config.yaml
num_hidden_layers: 25
hidden_size: 224
num_attention_heads: 7
num_key_value_heads: 7
head_dim: 32
intermediate_size: 896
vocab_size: 8192
hidden_act: "gelu"
norm: "layernorm"
norm_place: "pre"
norm_eps: 1e-05
positions: "learned"
qk_norm: false
attn_scale: 0.177
bias: "none"
tie_word_embeddings: true
parallel_block: false
init: "normal"
init_std_qkv: 0.0231
init_std_o: 0.00326
init_std_up: 0.0231
init_std_down: 0.00326
optimizer: "laprop"
learning_rate: 0.00228
beta1: 0.95
beta2: 0.98
weight_decay: 0.13
lr_head: 0.00853
max_grad_norm: 1.0
warmup_steps: 259
schedule: "cos"
final_lr_fraction: 0.0
batch_tokens: 131072
max_seq_len: 1024
doc_mask: true
train_tokens: 543300000
max_steps: 4146
dataset: "wikipedia_en"
MLP neurons of a small language model. Each row is named by its layer, matrix (up: input weights) and neuron, and shows model dimensions 112-207. Each number is 128 + 32 x the weight over its row's rms, rounded and kept within 0 to 255. Numbers have three digits each.
After each neuron's rows, "fires after" lists the tokens most often just before its 100 highest values on Wikipedia text that the model never trained on.

L15.up569:114123100108164095177116135086130145174157132135110069090125130066139090179149083093122168113156161109156149152101161083101087137104139196130105142133136155128153207128107148134171106053090143135135094103092105089072117145100078126091090105148133210082108127108118145135127127133093191181
fires after: " Ga", " Ti", " stra", " ha", " Stra", " R"

L15.up348:148176133152164079116133110108164108101131100124136130104074178152170094150138128208147102084157146130197131096087184178095122106100069130067111109120142151055145162101170103105126111135125110122107116167139156126031141163072108123080064144114178132115087098088179088155133170135163086155
fires after: " (", "C", "P", "M", "G", "S"

L16.up331:109157110121160149129137128104078122108166136198125124124164133103112117163167090107215112115096101129126138125195157160142165153112125112117132107103147137198113132142144161096161103112124124150123147144132138081094054221115158146082113138093180130075131156150153126092156088123110086144
fires after: "\n\n", "="

L15.up782:158110133098142105107111121113119143147130187132139091068119111110113143148116133147168153124102071082118198175084133073084146157144167101107171090102139104064100127097165111068114137102191192165173126108115142118123138129113115129125134141122151119150158151194150118153148119092139104150
fires after: " Vol", " Gro", " Votes", " go"

L11.up382:084110126149111082168123173147126128149144139125118103109115110116152152110112132134154110179148166143197119104108163135071146161069108155146155173110169132083123175105119099139203124126050132130193163094115063123104145113121180149116149196166176203121078091123134066115142154109133054050
fires after: " |", ",", " Lawrence", " New", " W", "in"

L15.up637:107124096099130129160101052123197157113113082123102127135094143158134187190115117114159079061134058181168138101140131134111140124074102152123155161100096176168104165084129177148161099136100061150106174055147094111156099111117143164104140180138178116102148162084159128144161141132164094168
fires after: "=", "-", "\n", " of"

L15.up165:121168128228191147184116099142133115096122123158120176116150108118126123165178124105115175068126202171194027131175105121173127093106093109132156129111163134160150146170154150125127182036093099133099164086107173124126079123122132107180118109159162185119152145112112102096157121149109128173
fires after: " after", " before", " following", " until", " since", " to"

L12.up851:096164129172164123093139177102156099159110078121131092107137150104101131171123128142137035109173179149168115081076124140170118101157157113109162127141123167150134093110178109120148096132090099130167163111085138093104110146120139139105124159101153090174128157155162132169178138112078083247
fires after: "'", "Me", " Le", " le", "\n", " Ke"

L11.up305:118100089116182134139120156080131138180106148128138104110121069100082174145094125138144177157135168143110114130122131137074108137097141089128140162070121093178066133112117131175128094136126078123189154155129077094109166134116124175151181100163136158115122144107061094150118140146126114114
fires after: " a", " the", " in", " an", " |"

L16.up237:104127119152187148094113111140188090190084124157121073123134123172090131125123135106132125140140162100126036143118096181156101104081117114158103109139143079143173157124147154130141073071143152133131082070126118125096154178121095136075112108147142255039219095116107134140184136147152104138
fires after: "=", " for", " and", "\n\n", "."

L22.up482:142149149099146044122115117159135099156111098113135143113169077141098145075079064104120084112190129161105135109173177135154102138090172137136083174130139149181132088172166139143148141153107124080206102135158156178155128167153139184114156021122085063064101158127110108122081175129143162118
fires after: "-", " |", " de", " in", " Del", ")"